{
  "num_hidden_layers": 10,
  "hidden_size": 320,
  "num_attention_heads": 5,
  "num_key_value_heads": 1,
  "head_dim": 64,
  "intermediate_size": 1280,
  "vocab_size": 16697,
  "hidden_act": "swiglu",
  "norm": "rmsnorm",
  "norm_place": "pre",
  "norm_eps": 1e-05,
  "positions": "rope",
  "rope_theta": 10000.0,
  "rope_fraction": 1.0,
  "qk_norm": true,
  "attn_scale": 0.125,
  "bias": "none",
  "tie_word_embeddings": false,
  "parallel_block": false,
  "init": "uniform",
  "init_std_qkv": 0.0341,
  "init_std_o": 0.0,
  "init_std_up": 0.0341,
  "init_std_down": 0.0,
  "optimizer": "adamw",
  "learning_rate": 0.00116,
  "lr_mult_up": 0.709,
  "beta1": 0.95,
  "beta2": 0.99,
  "lr_head": 0.00654,
  "warmup_steps": 456,
  "schedule": "cos",
  "final_lr_fraction": 0.0,
  "batch_tokens": 65536,
  "max_seq_len": 256,
  "doc_mask": false,
  "train_tokens": 616500000,
  "max_steps": 9408,
  "dataset": "wikipedia_en"
}
MLP neurons of a small language model. Each row is named by its layer, matrix (gate and up: input weights) and neuron, and shows model dimensions 0-95. Each number is 500 + 50 x the weight over its row's rms, rounded and kept within 0 to 999. Numbers have three digits each. A neuron's up and down rows have the sign that makes its largest values positive.
A block is one neuron, or neurons of one layer that tend to fire together. After each block is what it responds to, as a language model described it from the Wikipedia text at the highest values.

L5.gate4:478484552455490418451437496539556510476524430533586561626495553397470497523396526508531425462519483514479524463563494572546528426479593593496479490556530522436467591511481505572509507539498521495532436477499554586503462485592559448475486546467612531514483477439515569480567515553528506406
L5.up4:462429508472496424417504587524451525459533445452451492540548608509503507458465528546546491488490487446520548529414597450563480513485562501518445436520478482482549504385515592490513492506465462568484542500451564510407490518485536568584422538526531582411486524500454392532439483505561432500
L5.gate243:511449506553530510426404489561405489494448588592465445491483577564541524557421517564536429462447539493577527555460513445608548509488523544551567455389536448488500502500585573553624440554447463489532532446486593451595470449485485453525502521539501549486423519602560450580525528534557462482
L5.up243:479467498621473485468526477557446502376492528489605514448466508540473508435453503546571471531502475395567476485536488490529497465509582526436513452503439519562468485492495486500582478612483469419485507414414481428491527564456445529569464472496485585609474474499500463531558556519459453492
L5.gate402:525497472437506496532511523550523503429438430447482465466541477430499433530505420585519506534506479471499490498568514537515536502406556474491585524550396460595456496543421513543460414559485474566518441553529500456514526554492528434461534578520456457467522396522500507481436517586394521477
L5.up402:549497533425512551381558471446546557499497494503501518526491548540512413516480509546513404481587448548552487468572557555526526519503455470533615623379622431477459579548504543412465442550562555511457531527553512433466602494536493523431499419490457494538542486464488459422622550588507467532
L5.gate772:470557531429522515454511495559492477495599541565443583550484516438559524483435437575566449584506489461462424455590448432525562563515544492480461459412520462514536513592492531511524430508469478525584508513526538498509508541572599477574492490491505432528489443603503454511506568462524508514
L5.up772:545503485517569463496480507580521496457521535456539531541500525529474415478572597498471482457527491468463503435550519444543505463535456512516455537489476550427551589470503441512424566575372522467486577461541535493469438496525470433523531485437494534476418500373585500562443484521495491519
L5.gate846:496507434455548472571499449459553512473427517509569482495574461586435488518425478488524527455535490523559480541511475470482408493520532497434488509507534432480521555543476442532584405492510513445515629561448506522492525419427585552456461570455576469451427459396433462469467579532516568481
L5.up846:441525493516497572557564488532489509525497394440446401489501491511535483557549496531576491501507458513581532501501399512517455501445478418641457515525575547430590454457525554392531509505519541364568471514485517546522496590552545459559486472449556462561442502579534478541472470415613504432
L5.gate884:493474467374515592477557475477516502508611399523448534526519521521482386586469475486480512465530558487540661391675479515498516501510452545501441492513540504552564470515506429577465450479479501533591507481541532468443577424440446539527497565525535575507430516522442477510550435564584514536
L5.up884:501517489505463607440537371491508426558471520465498544489495589510522486483540560447537523483486475482553475424485532436470549487470425448468601487550419547446544536461452595585545464559517501577499529473387607533532545410468516522516512556453491507568545423501606511465526522524480484456
L5.gate1137:558551485571481468472525448487442484451580427428506530495519548467459472513420511472505482450579558530543554444440361504479518549540530463477534592545515479458472553504509550459452450492513536465508500419496491494438484483525536499570500500511503519519577512466472443477526585577526412457
L5.up1137:518522543458519459425527445449523488394506415464489504586398616554531500488409468460554450458465515438585553521467405464441422568508520498368470467456431466428409513419582494480449480539516627544561495470431518505444525497534549505511500516496610577554505451547357489483435526482495458560
L5.gate1158:521514540354512483453444542540538440457528548541484437513417607527411475558439433497487490526580578542510543470426503446503525488456474530515488477535546557508568463501532529485465435537536531488527504448449517522572453518491472527612428575575485554535521542510501482522540379519474509444
L5.up1158:414422441488508560447522542580527582566454406500577492582486627567441422582480467520533465580493511470450473478443409447506562563490534586476466547443506474564537446435524490442533511481638511536441593445532519440564438573494526541582536517496459553455540384508425434521467448491608507465
Description: Mid-word name fragments

L5.gate203:569543478507462532481564535507430469576508398521482513467537449542462493542551455539492425572478446503460540456557572448436461478461472510470519499502519428487508354462587461519476435525582534434619547490456554427556548510574405545542442454518541391494414509442479533518505465556422506429
L5.up203:540448527516416468564508495516489471537512501465453569524505504469491480524455538562506560453500551637554457524375526542499479513470564569456520497493500503453438549590526486445518559495594520454480474580449486539480581484578570472467513454504567391410506431602493553355562576521429490470
L5.gate574:471428600491469493405451437519412476548465526398446484577550436506478524529506460544449560400553438420432532455624535481539554523568543499442528514440565465453416435474406485483486529484503472513437489566401487524528552478452518460423540558568492530494388473469445551510535448539422494599
L5.up574:448403485571446588504524516512367491487551488548464486562461437474520504538462464510510550450494524452456432538507553535521576452383471456514441398454432515475450517572518537443574576446572557560531501571468506575475548514544554450493593468445532539528609467503362496533432467499512572527
L5.gate626:431511460501451470508448547499554516577520485543598445521528445467494368478579380545500447621529517489470596476483484487502474509441436518459473516416514548468472463432545377489535461582560427563502509422455525517575587447488492428477493506495522452484536565393476435476522486522514453619
L5.up626:439524569469547508467484453522480544454560466509476407399482562503599419474418445463499558443400521505425502590493542499511386403586527555553515555537527541467473426453382404504500475520485486527537557604496554512449485479507452463536520464561483461510508567453502575540636466447446509489
L5.gate635:517514464522519481585583464449471429548508517482453542436570476482534515545579410504560412554559471527557530505508475490520445464536493475413509477419550515498544486537466504562477437566333554612402552478533520543501463545590614531491460412539450439410436467475424542426549517528506503526
L5.up635:543521564381550450529563461508539464439576497525455540570479495469471406545541478538520561446513487495449493455524472453541475488612598541507571509473595503515464459443576515506503407451593561500539539473525554571487474490530586520435398488550489391488497518384419595540537601424509569570
L5.gate691:490448434555521496506540456494416478497443504477470502514491491471491582404478512571482409526537658480450481524512511482510506556517527495520548545446552486388542552561482473449480481443535522546423567457565421580576545502568493313405474462508507507476402525496488478491524412412546525500
L5.up691:439570574523467463495420556551485464443482509501461454466508500550514487491513475513446536484487533460397456507514520510546412439535509442454400455505478531422546513521470470516500463502503380522462583420472491485543485453534526507479487515561437504510438584584513579444514534505414566498
L5.gate700:555597401471498525392497511451433470468475575594520449516606468538463540493566486508544512507512620438513526525535471520476403444549511447535569561504491488522401529502539460466511573541433507450587635444515552460445485564479515581429509522474493488464505421449524512510442537538516510530
L5.up700:485463442456575473454544456453487521548552575516539427471533468516503594536522460456464461549571580525469602579569575515546464500558522486449442459508562499466509539556545468549525591434489477482527521541626548563465440477511536599512587519550514478489434417511437437488460524460545575495
L5.gate1020:424512516492516557411526593528523476465509525544477527528431463504487505559444515520555497569634496490406576514506450460556420530489500546427591448435535462488509465580601438479416463476550463471484516520433536406393609584517507475379423512581501515448435460511466505464527511540473583607
L5.up1020:506432495373519531457504540448559519596460496584532611499541477447457460454435532460529514565536438534469605468519599489426488412471483498560522498546456524481563465477463601477424505516568485456537550590475572467548501504480545599446540510479505512453495470471484366527512579430419452467
L5.gate1250:471488455608509529453569461424589540475489484467566559600516470549561488545477427507479466527624531596449518513488522518455440486526544542451531566485543501426441475543606469482457432551514556528519495463448577514515484497525509480500551491531559545509408479400456512434518530544429492567
L5.up1250:492530495440526542517579398461521521436525527493471443501497514534589519471574543486560511450533560618628471552478508411512459604457544578511550513551483493603593470525445522454491501499519500480532549498506478520454533539468535475499466455436499436442519496516498393500466551469435526480
Description: Word-initial fragment "in"

L5.gate113:404577534614475593476502524508425506530540489430558573518445478530476475498480514559515442465489546511508495441527437498501471492449600590448499458539487510454482506514562457568496423498477511378540493559425511560502545525433462530511471400589531548496566434536515493565403512512543544544
L5.up113:456526486503595539593567429454472503474475445431417496466444579635399545367513470472482445525441442498483399495457486564561510440477440449529600430621522565471583543475520447450470572565434524412459577530455402591501433432515540457515469522542497463503451498554395399569449415497569482499
L5.gate157:560461512445472459551545494420529578491592477507537526564446430595544514451504490431466531464587515527492579499579497562400498583395514572559507498501451542458545507371462447581549539503445450578535454473590524523481572397439451523466474477513447540494546506472476458499469439442513474530
L5.up157:507452493415520570467575488454491573579436510591581441497555490589561558600500528453567536531460557478481584421507538528426485496506532440535543470522387460529521443488521510567556434527491522413522550496552511393449532413488512519497510542466466487535480510424472499477476521420546543508
L5.gate232:489509490449501529509628556546424483508501516493492431490544507597475612488394538492557571455473539520472465515575563558525592585517477486596419510522416467404499544523517527572516534499497428479508498528481425502490477508448520372494521510425548524458524515433465528457465533499519503579
L5.up232:558530475426459519523543522463510545495518518495573512548521471485499477473487489545502547504551456458548548578415485477553531479407635522487502463546492450475505545415542484484539464551538425482483430461536443476409539502457491433491496598556597546507502498576590568566529539550410567450
L5.gate648:521421507434494549561527596452527454490438577460585447575483518478571478441482444468471487441512493502499506479545471502430535467568472533546569517541433528491500468494529455475474517526485574446597513522476485498593521581524433535473449475489486565459515546509505564540445451521441562496
L5.up648:557553533501538512515434367363519562504455447503501474535487461457503453493527493508461460439547464522583474429463492509423471534418466512533591569369464538518538487426520574505545518483400565489479488491506473469520593490532495531439487582478479462398526356513563496462528526527545546511
L5.gate683:504534551523520574444463531540496490478448478501455426497447473486511507447441445533539555529482598448435442543467520513493486502423535498507507484611481532531484397484473395579466443525432583447562514464576581473419536447501500590446576555503533578448492445537525517561439555482417466547
L5.up683:494453470547457539508510516503536433511535573477537436423491466440439494469541501503437531432578504486524435472465541474502470508429468539534492436476441531456451451486414561509517478543505571458555617509511527496544410549554529549465517610474460498446528459446608427441549549528466489483
L5.gate854:505447533480504500527497428494427483525454519554500550537505471470561514436541483567523531554500528571604604643571485512503497501516478455464443508559475521506490459503455499429434445489512455517451458447530521522457494451531550510419385536494583538490539599433450580515546463470473544524
L5.up854:522511499500479491439457501557519451467473538499514463491516492501438562471479543553527491528542439456538469542447468486575411523549466498488491504559495580473447503581502481494413457523498590480520509457493435553532504379448627505398578454522502529509502509419509486426590457453467451466
L5.gate896:438499496471518532525502514560481426491517613490446470464481475571518532453543483539523486503517533480550569478572499539493501466436474586513606502457431493515469479554518517557559513600536483476504464502544462501409585422453442422526539541504496482520484461431502510410534508512537452485
L5.up896:526455568536563532478479456474485542423576478469542495539503396454453418509490502571443419411496509525493429430427522567532531598464543504507568384475484557482442430414473646556499507465528576477478484450534605583544461381566488415521491529590517511440513409453472512570506405509466447537
L5.gate940:573455436505528519420431480431473474517446523548425525457477550487372373515472539498479575564467501485427474551458548513533457555404503536637507449491530486520515486548495448573454502486535506474554484494631575475501499494519533558457401557510457440511399489567521488559454490426462568560
L5.up940:379413528424469520512534511461572477504484516437515499478578489547534466546518543489458522517509563529555501489423430438585551553454552476500521412491415532524501527422469626509486449600530467433609495528510564568411398413539513483489515448499587522518556443529577544492535516533497462600
Description: Coordinate minute marks

L2.gate164:531517559527501500505565529464501474456538447522558390498461545573527520392543471533494552561475527576529483494564565523553541474503606450595469484469377350445508514484586475402538586434545554528548516548529516542422586675487470466482417457403436503551467525531409495464486484500550484509
L2.up164:576524607540456538468399537563532502503516441474489522519438576608471495454471469612534468470559540503543514388564433572535545525471559562613431555517558489520453482474490502531584539563533537490536560420470457508361614612493475489528436531459532509488527496524519470503566460518514502443
L2.gate280:494532534485541546452582399469510529480451480567465460586423461543510513445571504521554465495577571435425467488483542636522554478508470500533595458465458467522558547436558523568479567496502557492507541478470457495499579508466514496543574526506538510496582431499442557418501530500526447444
L2.up280:539512430551542470478442496513490529458438492456550510512449476544523490427581429564510470467574540432578483516489510491476502478389452508649472442492538460434417527569479476533484577424433446437519565454457429463522427465525550481443476560469505559501603469543598500434498428543521535459
L2.gate699:558512409391540522503580458539566621465498537478613508530579452464551492477531489411479499466551525511556567505572567484579514475517513480522502516467486412528590572547513498594480451404527481449536514470474497463527482439487487523463475589451552596606532503514464436506600489451511485571
L2.up699:499468531621559622549444430533518529451511563499537578584512429510541516543524477530515585485597511504532466468529552420530558552431469508443514406559544529529410590487440504502396554504548513502496498437436438518451539481525478533448577572515557549477454480547642521371487549459540489596
L2.gate809:576554499521491467392487520446478544445416440437518612553390532482404405557493447566481507508528488547457569526452444549540457493467394547516452449497515549506484542426620533464510521498506484518467472583550556478439540478439566578382547585543468510467463495547526430557503519490486536465
L2.up809:426521619553428458488506428501514579459560456542452483430544459459478388480493491439529527467513534555446541479467457384535540528512524578462491433466537502587520524521557495491475583571548572502584473551484461568509563516420524459421505500523597557461483493482415513479425492425573550539
L2.gate833:506481455524546467555451498476488514558433483466407542600487577586565574482612488513513461479461507594565512442455525480551529523483476565461526491494489549558520496526474474570420532478534545469479532561568519483473541513477476583464458458464538396496563513489514431513477378409498576560
L2.up833:586533490503481497493530521466569548546551514425506529450441540526432502519474458485473473427494498436505576407415497544517357594404492441591417532514604493527450528410535469573575560540426530433503489480447455555460460478543532399517465488424548553480466454404473564446567463548520522504
L2.gate880:457419591501382555519455479545460533538398536503558442552451462556530440446516573377558532520433619473478438501518434589553504605444591517490474558513449479498487455465560536430535461535475493448527521521423594501549438444454546435418470542432555451453468522411564450513458480400525509525
L2.up880:538565549526405566526531470536449464493547547455535599539496470509493578460526544487522525507469606515572492502527369524498458530407573566516492426515451527457463465538438543494516504553538438551571497520556619502530549518332509496460520478502551538548541555491527439495519466560433509520
L2.gate890:506469518488506512596564467403417613532482496432565497445413498562556517520572548482496464571599484571604481438513490576469548522465471455478541524408433471529454514513549430501616506547463545461512589547483519476382553466529429549404512511506410528504440477458506483459477488524524458477
L2.up890:488493458503446525495547529431477464555437546591500539518470564488462472502482491412422463568573561551511522499488605441456469572528456584518590458525420474454500469493468534554470461504445592465532615456516431528484524451480452603508539527515528459493516581460561573486512529476501527358
L2.gate976:554544525381473524460497518492496470469594589495540556478522533586647441435454515528486497416528464452468436424506438554475511449481492562524490493454492576529479439371481530486459430489489544440541531501493433464551548428460380517431480493545493556476541444536458591518548481532490499488
L2.up976:597507437446420534569521558495627574473526522454466615469400450519548463477505531429551467529457592550499471496486578510490499438400506452586489544502412614477472435422425546550452433514428557462445518472552544539523470504508448524430441523506527452431603467471455589577496459507538503447
Description: Coordinate minute marks

L4.gate734:545525402418504481447542549485553385472412558469542479485467481594447540442573533383471364482591473621453512421622575451465442420508588512498497452508517529384494491469530585420632490465470470432457530459505440500509523505476530537434541475541480537447418563450466503474491550548490521525
L4.up734:558466471483438553548486534470452503598558499499499547535497458494540555537549533555503455472428511547522534515457498608457504522466541571445567449482496505476471552522462500589460535434438530454628556483438468513500562477467448479508526546519490501388531421521500478494383549525467398551
Description: Infobox field colons

L4.gate263:434444501445548508462471411468505434500446554476644415467359483490481383463515635490500534438462534512546494454485363467476518530538557535523525633476525420485413511558470427500527442489523482549520471602427581472533566610553514456468552428531448448500526580402432533474487463518436530475
L4.up263:452542537520514597542486558513512527499582469478522574507509396439464566517458474555540486482526513489478507459415511498428488426477492587437454439504488488454422425548558485442488505554467545518585489618563467549639501520539500499455515544557441464437470532593493489446543434483492557479
Description: Mid-word subword fragments

L2.gate95:564422511479518459443534475447516526530493553441580573564552504467581399495400473572484563474501517514465462500485497478446479440403514496453494474497499467545517525428547495471415487551497473480516517579556446465511485475451492463445415461422477529389595420584408442481494449469556583512
L2.up95:511421641569432482428455505519453481449538558464593411522503434480450449472451436596573467500480567469450611478646554472538505514456482385518548501501519455496407536408540498521462545500483400440496467495577430433495454448505528426422495540535435456521542457561486478539569551461572508614
L2.gate459:519546534471447422524536549427449464487527515536530503479586530576467517534493462544485531506456503454534544622574570516629523529569461524418467480543513505531495523373542494505512501439543550506500532466589470493492487496463539517470541397475469408532519510503543527454573413553517523479
L2.up459:511517589548553472508382448601430470536511545486515452475507545466599457420388547436523527530443511514429440557446436473523515606484515534500468502480452473437619507517490396464472500538459419547597590486538440552572567430542530547544509589514498452495432498534501547551528528492527570488
L2.gate462:504556500559500476404508594530538534472509501512516426431514558536559444455539567495490505543504466577573503483465503441483548525550532471598565425616435454559490599510514477443424542516510488545509461461519507427499417497521554478508540482470444517577459416490503442457512537475571516444
L2.up462:485468479543523577393513602509616448492468532548563536598431583446517601456462433509496475494550490419550497550551582410493438490475505529518573435512446431540534578565631548548437538476485516519560443488585458478501548494524456429582544437506449525438435361483500520471497519421523520557
L2.gate613:501517394462532539464557524574535446486513589546532492466458483512522491506524548499450449458455609509513492470477527526567431479516477455593494540438482534476583520500453476471515465446472494512532491587522357403513570472457525482514456484429449533541531442464416396428520580452506507503
L2.up613:477439458478436551476490430533516492503540509565590493521556489501504447535452444469544519476540436414436495409392593426467477524440505471555556519472517516542436502528537447554490554545499449552538521542491512517568531493489521460588526521477473458427567474583512530457484463500496567487
L2.gate1026:499542495601513552459422488489556467541579433527419508545516426490449497593422556493559606462558525506411527540541524417518464517488415433427557411502497437553461428488464554438395467517519473531453520483451439435528514494503551453541525432552488493494540417482594476419410492456512497503
L2.up1026:531544495568439404588483451469586486444567459609528459526589507575445492506418522539570528521468562581453540443517543462528525498512547431514478508518539474442568555481511524444514518564533488481541539555532438489472506549467609450461443396516488560538518506472596548473519481532503493497
L2.gate1039:478488519477477566459474511508597456420648368523570499549422510440485529572474480530549486554567533579518465430471539517574436582470485475558435500527571561460548484480547497565424568585488482466564510563466427621534591543510517537500440481512470510535536457538501550517440462562581474531
L2.up1039:546518438573438524528464500495468546521539445508543534533403497403474515570499465499457512417452550552411523428433540489533429459513496542523461529500552511507479503443479496499541546531585504501531562490477510532559446601547482473465504488503514460509566491537439532547517520464522549457
L2.gate1074:523485490440549589474509507557628573416530504476562521600458484549507510492433452502507465491478516492477581557536593500567540445534471527493587602564495576429421485497362498550595538500442522460452546443533530516509480517567560516455532460568506559502548490532505391492569488457495430594
L2.up1074:398425449513484519434457552513498478493586524420553588531491483485451489440505481465480474557459451472475533436515551530434480465533474542452512607540506433509523501488525545464403560531471449614501553499475494564475365556523530476515447466484486557532518490466572403461386456495529542520
L2.gate1196:529502510465473430419471550426446549528417537516589581514488455559472534463489543501550503459498479576547471524531515525484527566521468514518479512430596651518528470521581588466476532553473576547584491510462566531554461473565469529566433455524441593534474488462423421494521492566438498602
L2.up1196:479430465504518521469509617463479492538552641454535499547498484468564471523520606434498600572468547533531587503491516565494534526484525492466562454507474508475548426546487475464436460460478473564519435493527426448454488457491457484542500512458521475498491506483504528468525511533439526480
Description: "in" letter piece

L2.gate6:484500484477455393477524544507554517543538485472584421511496492429499569569446500584550428536370528552480452469521544499560475502452505487522456531464537504459436446512542449495500455520461515444532560501360413537515500521524565455469612558474524415499418494493407529482444451462557574440
L2.up6:480439511428497493446556508496510491464457576499484590383557502523526422443550480457432502548492399517574382499517473405427456550569552507567438512517423515560452510415442555530445430465450607550566570531504486499523546528418510520456475462520464554450548443561526527469400625447464430487
L2.gate66:498514495508500499512462450504400465579514502481542555553494533487529568534488509530527510517517506479537432534381465531487489635463506592519403616442469556571588460449471582440459482544550489419532487506478494613529494483512544566616592581497634485473539424536486415513540486450382492574
L2.up66:531453557539473443461381526486493485432529529468518463577503529525522455540523554628558505494576558540563442516444483480492392584506457595428581513517556447476500449492460596478501533548487494579560527468485417475531431445488467510492544627502501535538403424528575480471469516435531477477
L2.gate208:459438491505527486492477595466487550535590513448552451490531501495440477497590466502467486528470513511531462470418445492478504523584532527560452494435537518461461483421450555512520454522556503496541517562428556555554456592529481507528498521536562524472528443499501479457527510457482526505
L2.up208:466497509477426474480498518560439555487531616497487537478537500420476524459551582515496552446525549463490471484561455476546498495505519500535588470522573585597516453512531501513514458553520508546445558543464526524428482551521552489444451545526493513558470487580479595575500361498479477446
L2.gate351:486495529540489544457490499571418570449517508529524454521444473407474513509442436493535418496381448508464509479506556555514450454565492476427518459482496577537536510451527493459519494579408536542639504484567449597386450581516526506512447478571584588454415495494507462518480401542616499546
L2.up351:517458501512484515530471473474548532489463421462432590450494569547529359461501487483572520507451591458571498540557495464463498443486512523475447501568362506548491506569597422559508558537492500489456558576447556437606477427591544625420592565448518467503488427464514525526464486482421425498
L2.gate642:474420425486429566472510399491494437527506445473537431497505492549503572559504473431505502453590496453427424590451521539469459565533405539513524517602506545471438502605558574526452442595517527569524504547477418571555503619552600459461478498401499586502406614536424544507471544489552582457
L2.up642:452434412465464559539562564475492443594532515465485510520528513535501544533457520577506489496552526421470590474541573483521540460408534450438456511478471518439533561465455520537482510498519444502524533596511557568563546388539564497493454519521515476591462485561509550426566481493458508528
L2.gate812:508539540601508447577502565471531544513508522572477481431496518487525520529520449493471420505513543491455471480497551449573416556566517576501466546556487590448462523415494470552452498508509533501504513453491470566447500498444588425515562485447538595546507466492405538547574539519415535424
L2.up812:447495487441470575471551552494431522416501510484550534442542578455517532473462596589484471463541549468449461487544382537486542474478525514492466562592480521568486494474540504555493507528507566514492521454536478541557615620510524577426520530417430413497549547464529482428539440530481400529
L2.gate1245:478492554515559466487564450509474543464517563462500529490581499515392560452526546544556546539501518531499467444482439522536402659380488487571538469468558513440584489459442535527435503453505462455540475554463543478463500557547551434473479592464498445540507476563539527494444537477527566535
L2.up1245:521480544469492436448496564522417512438474597467499524574509536562453520516542473472523483601496502550571507520446495489554411529538444479541460504488527411501479539525460480532455465505527456531528461524552381469507485527503579435417553509478509477553546461545492573568470434434516546513
L2.gate1260:576607470545486405615493512515494528462510497485539551465499564546393444581503538492484441480482506543669514492431546519612478570543625530578455553456498499488544516522451602530518502585395496482598485509458430465440470520494574519417535478485463538480477488543537454536404525551486463461
L2.up1260:479545449402486484411492561575503505539552543528508546523535425482524496495553507509508478510459543429506463520510528480602445531436550459501445501433607457491522420507505524557495413530471490535471493532436508524555544570562433479552533524369527505475532449462524531492569478443508430587
Description: Final vowel-ending word pieces